config.yaml
rope_base: 10000.0
init_out_by_depth: true
optimizer: "cautious_adamw"
lr_head: 0.0118
warmup_steps: 207
final_lr_fraction: 0.0
train_tokens: 641800000
dataset: "wikipedia_en"
MLP neurons of a small language model. Each row is named by its layer, matrix (up: input weights; down: output weights) and neuron, and shows model dimensions 48-143. Each number is 128 + 32 x the weight over its row's rms, rounded and kept within 0 to 255. Numbers have three digits each.
Before each neuron's rows, "fires after" lists the tokens most often just before its 100 highest values on Wikipedia text that the model never trained on. A number after a token or word is its count.

fires after: " Bo" 18, " Ma" 13, " re" 11, "s" 11, "M" 8, " bo" 6
L3.up183:106167137137131165116057118069203113157056162103152178170138089148185177103072189088105122164160160114168143129139119131059096131070136102128166142119035078090147181176071173110106112091123197122127095097156120090126066146140161128115154064143132154085129106092154168142108170099132163157
L3.down183:144121091152133165140132119189047114124165100148129132144151108114073134090149070106199166110081125132120082103158113130093114139179122169138083151143110114149187110135162144123142093126099089082092176144091140092095144100130137168133093192080080106114076162202161065083172061166107093109

fires after: " F" 19, "W" 15, "|" 6, "al" 4, " W" 4, " award" 4
L3.up203:131101102114156181090095151172120082160102097083115151116157072156076086124128108133099116087134129134143167124132113134097116183103119109143172154170101145155155129141141147191090106152163153131129120121101085162109157157103099124128136115196160111140116130171099122155081134174111172095
L3.down203:148112129157147136167136099114118159147167157157106158088100158120134142140137088142087115145131096104073110116134103114158164038132116145180159104117107109119101176236096137102146121102114103114058171124125189158171085098110169153136096168126147168090184115156096141101164083095131077171

fires after: " C" 12, " G" 11, " inter" 8, "par" 7, "R" 7, "A" 6
L4.up691:121157152121067115120130120108157104122132176032104122108122148096165057124090123108098112166157148118103132158096147109136127084142097138152199111177114125079115204150112144119107093140140118165153150118171123180181168133142128126132122108172149179147153134149123144124121107158133200122
L4.down691:131158169099194118141147115136066126115157102139122107101122086121108194133194108143147111144110147089121144083145179092073057141119154127099070127092154121156131089188142105167126098121135142164143088115098125122120088082096098088129166189106126142096107156145135120065171104092120000176

fires after: "w" 22, "k" 15, "z" 8, "ef" 7, "ra" 4, "ch" 4
L4.up578:125096119123179154174143090136078097097104160126109154093116156140140138185145110078136072146108107078085167134185055124140105097142113111163155202102129085145155188110100116173128132074101082144135115139103113138176214081119108128130131097143146084124120114193093187137091131162097155095
L4.down578:074097139122099060135129088104170057216133084124176160149096133153095165116074143109098112107178103163154117107119177138084154133109149135071093059181161165079132131082160082127154110162142135156133155154126147160110103146157180171125131131101136176141112134128122118160154109121172107135

fires after: "i" 20, "te" 10, "fe" 9, " Si" 7, " st" 7, "e" 6
L10.up523:101088105168121142152190115110177133126136146137141137176168144144196176189114108141158164112111093118153156057114146075143122085109152141121190101148049150116148106142088088143111144105140138214155149136109149146085100158146147127106112093129167169103111084189130117166111158139171173104
L10.down523:148089136156121135090158080150177104082129123053106118153093120136139095132126141164148119156109159119089113117106104150188143133111127133158121072137113155139101121103144119111185140090106079122180150139116139159143134114114044196172176085113125086209147095127089151139095144068158112126

fires after: " ca" 22, " c" 15, " C" 8, " re" 7, " ch" 6, " g" 6
L10.up672:169122155088098134175158079137107142134111070113049127134071159118137109131060101131117121113154127099131116076123117141158135166137193148175148069095121128090086148150125202105128102148161147135115145162100106185142129200137068091119164090089126151143114126133080141047123112123089122116
L10.down672:090144162137101132134126183130179112125156146158183150137142146148095135150171139071153105131083153136173155120183105152033127130141112149086081125128080134145212095150131115111104133098166122140118097140173103119111146091108165082105143164148113091124111149118152184113142133158137136159

fires after: " be" 13, " L" 8, " Lo" 8, " re" 8, " lo" 7, " bo" 6
L4.up70:096087139095104107109074058101095100160045141095132165159193140136159098132112123138113099155067169123113081119182178154079080139109129121108136109187149136115098146119131152121153086140088130118099167115128095197147122168100159111114191128149206143104063126139065141113121123103109119171
L4.down70:170157095102147167131154138174185152135135121130152089165100098100108125159141145118119187107156119112122207140093077149184181165170146097102089131090080108099140150084116103119117119117126139169119082095053179094083102085089117190177082156169057110110161124161182140123112113131131124146

fires after: " " 45, "s" 20, " met" 6, " Di" 6
L5.up31:168111105145143122089140157071137087165124071118123094171163146103158149116067134114150138126115118102119082166168089148063067148098102117140125121122132172137125132138140105115108134131130167103132220154096153160144069108109063109083126107127193151154158139157103151046129110215133205126
L5.down31:057110099127075100199113122186103161077115098113104167084119100189166189135133122144103100152145115124107172105095130119151230110182141141126148058144107080125132131106112150170180083091142127125125108126177130127143152146128122086149104156122041112105137073154135147168124135129098060094

fires after: "w" 19, " K" 14, "K" 9, "c" 7, "d" 6, "ra" 6
L4.up602:156148105159164180131151130156126108080130192078072131187131166127136099160141104095084166163135141114121149130116092156077146096121192107097255124116168083122153170136160116159128087124092089107123080116116180097098147126151105085195092126083173134169127103102099140109127108081150124100
L4.down602:163096143118148157119120153147145083177112137108127176098160126120089139086067061087166153102131130089126120120079134176122092132093102108080181078112157167082090134141144156131118149149151125104148134188150118162229126145135149171128188106095130138087079165105066179102135155147149132176

fires after: "ri" 30, "s" 9, "or" 8, "at" 7, " pro" 7, "gra" 5
L10.up76:095141167175126132155103128091155098130192108123113063109127162195149171092104088137183106103166214100119118131090172125125130201152110143098118115146155110116106152142128116089085108151161110096091128095184152159125199110126111143089140186136140192139173114176072111152106109098108105057
L10.down76:121104098114137122108130105110092141105082129138132074137129119108106117192134089158064094190104072109149091076225089118172119107087122145183170124094115134121157112182160088101142120104121115148091165146107138069141128198144135155135111091097126131121108170133180138181112087172160124136

fires after: "s" 35, "y" 19, "fe" 8, " " 7, "par" 5
L4.up553:156140166134153113145147144117117128160109154113159085153143196111055161110127153133086077109178134076137143156137145097125120127109143166175203097167137088078156185128083114127099120087154178183106170073108130149154145128092104119074152080136153145087134114111099144125073149153162165156
L4.down553:020138126094122153195109153117141144160168124119110123134107183185186117130097160079103111138156120101110171118085132166106118146173107102092156128147177099195128148196179118163150116122129106112083143180078142112158177113141092126110202150114069127195116090102174132138161139094087121145

fires after: "l" 18, "ic" 18, "al" 10, "il" 8, "ut" 8
L4.up674:078163104060154087089081135187152102163079104080135131063138148176111119136087110126103077161166139112103166158152108139122135141152082133172124137141142150119113131145212094130167200085134150132136128173159166078148111116099132128140131099125116133106086099155109139110128101136154138110
L4.down674:115121148216091145163149133103105136120121132186137106169133069065143137139147128142152135080129161125176113105093136139087088135140196137126108113127112137201148112129111134142088090184140140132072108105057061116125088107081160099097111163134161065158150105152104126157166176128144124182

fires after: " 19" 29, " 18" 14, "fe" 10, "e" 7, "u" 6, "m" 5
L11.up292:130112086104148136169162126208082162163140163159157141135160161114140118108069113052110153132185157083143127084117158116072168089099108154192163107154073086098147138186151095139155177114165102121122127134178137145122095143099103099127119116172125169107102093122143125134122127121054090101
L11.down292:156160124142133096117169164189111143128114124115086114125171126150138074069097173099163133108094137126088121142096090105157138111107097041174133115132122137160122130059119184178106103124121112100123093149084143139159131130114103153133159151155127102177169120102074145126114124181090184107

fires after: " " 41, " w" 10, "s" 7, "N" 6, " the" 4
L20.up442:091112125183130103192142082102133126111149107121064131148130139159182123134117145141118128127139159147103105136132150109155105116108177139179125118158183151091182167134126061162121120142126161096093199102191114174120116181177109167137119129107151190106110094178174109171077128086121157155
L20.down442:154146144101099105147116120165139103086155090119187037096141126163093133100134096143123110134136162192149122133168115095109131143107129114142082141160113157110048111061098105073109132133137141078193130142141094134099096110097088129128159096196160140162114113173117089179140134101118105154

fires after: " W" 20, "W" 12, "w" 11, "ri" 8, "l" 5, "be" 5
L3.up269:170131080083174148128162159103110132140104109103102165132131117133131131146156175125120146106106095171079139142133103087140093188173072106156134131151051097177110127122162106153148125132141143180107119086131117096104132113098088091154107092181169094171128164144112158070142117169176104130
L3.down269:115149181146154126148042113157111084150130167089141108107130143122149135111150079139094094138129177096133077117099122138128150057068171142096122132128221154098152124168127138165094123132088088053162124169110116119163135086133193149135126193099081193074096070168160128174092089104107149150

fires after: " w" 21, "w" 17, "o" 7, "W" 5, "g" 5, "ot" 5
L8.up478:124171093127164141079079061109067128132145041104157150173125120136120142117176136129126139065083103094143145077177180087079119108136170138108138110154087159133105123158122170130136103095090133213069146143163161127104163168124082108167118110089172130107089170148065140107141107106178117084
L8.down478:098132175107129181173153082129173118153173130144184135088121119145112173145125093155104163185122113118157126106170088076137134154079135100108053097151136171133079167039180128148137158072144115086061103171134118126172158133137164155157120196116121155066138043078138141151110152159110138098

fires after: "ro" 27, " K" 17, "wa" 8, " qu" 7, "ra" 5
L5.up113:125143152130126099121146125053122095139090162089119127111091169139129186150079148094050099115157145113075120059143142149096149172094164132133195127102186118163133149109135125143095111131063118137113127114126147125148152166192102063110093144152149214064082108193115117168128133096141131149
L5.down113:180115112103149151143160169178123138173147145129131071123189125087118088101191146179153134143125093119193117080132081131196086150091147143082084160114108108088108172111159138109145119116182131090137122134116103170150115098138157186155131103142150053145164135117167153099141126099067150135

fires after: "ri" 16, "vi" 14, "ci" 11, "th" 7, "gra" 6
L4.up232:128166114157094148201136140152109099106144122145138091131085113153123209084087130128135137098148116131159236133156148147073137121182173114103127145129136080109122145120126159155118084133163162157126164130146167153101095080093094130123115141129104132174170180113154092115085125101079099141
L4.down232:118121084103159113125165133083101143130100129099098174193142184126194023162160083126093110143098146098095066105158101099197177117067088157163172134122108136096111103209123117100141126136094074094098105149112143083144140149208147083146147108130184103149104099164140212110107119099127162095

fires after: " re" 13, " Bo" 10, " b" 8, "fer" 7, " lo" 7, " be" 6
L3.up321:116094181140151122100085100174153149169090092102087137189107100107155104183150122133101141154148148142151122102106150130123118170165103110146109144148172119091082119154100122162130097131111203138110195163159084085112086147168142151146130108155196118076082132109131177109086120062065119144
L3.down321:158137088133120131173131175112122063127128094141172137129178147074065140118111141108129130042079073090132164070174139183085099113162155191133138117118134145121190123083151134103140125095136093086114100119177158163120145114123113136110146171155109128140089143130161141180133163167138053172

fires after: " " 33, " R" 10, "s" 9, "man" 6, "r" 5
L4.up749:135085131141087155169138113139071085146113093121120151139109140152135149154115134087069116118120194154065121124124173116190129158138117156190140110114090154100146149131132037089144149164138159116113173107135164092137135121132160110089154087128123144059110167156134207082147123122098173144
L4.down749:160115130114080108117097171127136081134187152092138090178099160112139095048125103186174168128160081141125136134158096133105101087136149108090141132118214197195128123149111155176144078159155114124140082180085078149117164102144120151164137109130165121193120094134103093173083094114158132127

fires after: "s" 28, "z" 8, " of" 7, "20" 7, "re" 6
L8.up405:152024154110159229172145154143064110073118112123130075129076144151128143151088170160092101087118112167153116115133161110135143129113134147164125165114156127140165127121152155058123151136091146117076154083166123106117193088145159131153143094139160123043094161119140094107108126147065148113
L8.down405:108215128145104062100115100092224134175159177131126126082174136132168109100136122109203162169114178105119156178113091135120115102196155157113109095186110151099086151114114145164135090096178077143184164160076161126107050178126118127101167125140122115137210121103135141160148155120168123157

fires after: "ri" 18, " Ho" 12, "d" 11, "s" 5, "ni" 5, " Man" 5
L5.up373:119157113174159148205114111105108117203144128119113124149168130156137112062127173090154099112100135112169172159079121145089114134181084098071157112130121125061088189160108119139079186112158119115158137125125142115096143079102161115106164136103153122127127132159163113109078115053138118065
L5.down373:150102142157087142070155128125131152089081046106140141110142121155154152204166142174101149126169114129069089099122150104110054133112134149172114158169115135163150098118147164138158096131100164183051134106119143175118159154120082138122118149152123141206108106161096147107123169187092179155

fires after: " the" 27, " The" 11, " A" 9, "ade" 7, "ing" 6, "the" 5
L5.up350:170083162195128117164113152086119116118085117136158143149161076056146169094090111089107117098138091104106109140093094131084161177123175133102115108088117164164145078135167157087092111104094124140110126115155128099124115165135123135062091148181167080157082143194141125201143179116077154144
L5.down350:099163116136138156132119112159131153135162146133110104122118143219104131176137169176118083137122146127158125074169128123116118143103124149119125151203125062119111117061025169171149125157118161138166110180109145115103148140083135127168105129087073118119119114105078116118084141108123146110

fires after: " the" 19, " tr" 10, " Car" 7, "N" 6, "T" 6, " Na" 4
L5.up295:136081080124122159169126120092075165097158110095170173175109170139161122115088164130132135090123132095123121105097165145097118127113206130111134118168111187111139156102058118148106154120031160128100154108148129099050111121122124138129147143074147169095127091131146155149092116151133156066
L5.down295:126121187158179067120138141174200051162138168138100096092114094154125133163159107144120103126127131100107083103156140102147121158143068186153126147134080096148110138104133091137136099133172121083162081156151162138195184132172170105104071102209128097136137096174133149122156176151150103177

fires after: "en" 19, " C" 17, "ent" 9, " c" 7, "e" 6, " G" 6
L12.up512:159095146117063099155105113169082128148113071079122122175130142159126084109110124096122101173145131124143176114154124121200161106091099108126170108134107113130138158122113101138093102129119154097168144176106187152147121138110088053075136070118140113121146125141102173157118140112158166086
L12.down512:129068051131080196087147094112155081087073116197130141152078111133111134135129118190131108155120147160081134166168132115114113143147064083114107125162120160111169132111115108143149150125190110116128076097194118111119146188051142161122129116196122162143122162124160145134200174158105089113

fires after: "s" 37, " " 9, "d" 7, "ur" 4, " Pri" 4, "re" 4
L10.up496:141037184138149139148135148119124106122096104151107096148205142125123149096118165106114107199147213136097119129151107115122146108035184101212168082188092187076122105119166120164150170116121120140105137091144100166138118178108137081150097172105190128155134101174078144139030101115190107091
L10.down496:142155110121089118178098164099087187090119104144156177105096109109125194075078130112151139174142145119149139085109109176121157126144111161067099154146074089151120193000123144081109102148097174137161080150108071172115139115145190146103165106197109087130130134146152097137176114180105135148

fires after: " the" 31, "th" 7, " A" 7, "T" 5, "ar" 5, "st" 4
L5.up590:183163135169140113163160142160097091139144096132106183148100152087115123172048097104111167128176116143165135145090101112113161137173117117092113174133085143186179170210160100145094169114125075144121133139102157092153134160150133126139072105136184162125149088195181189168065093090150130153
L5.down590:130117113133160144128089159088194179129161185107176081144161144176084131098205157110073103144132112136089117153147148135149158057105135176181107162119193099150085138124120136118163101152097169115146116172145106121125145172096108098172166145197116099106163186081099106114157165115061169141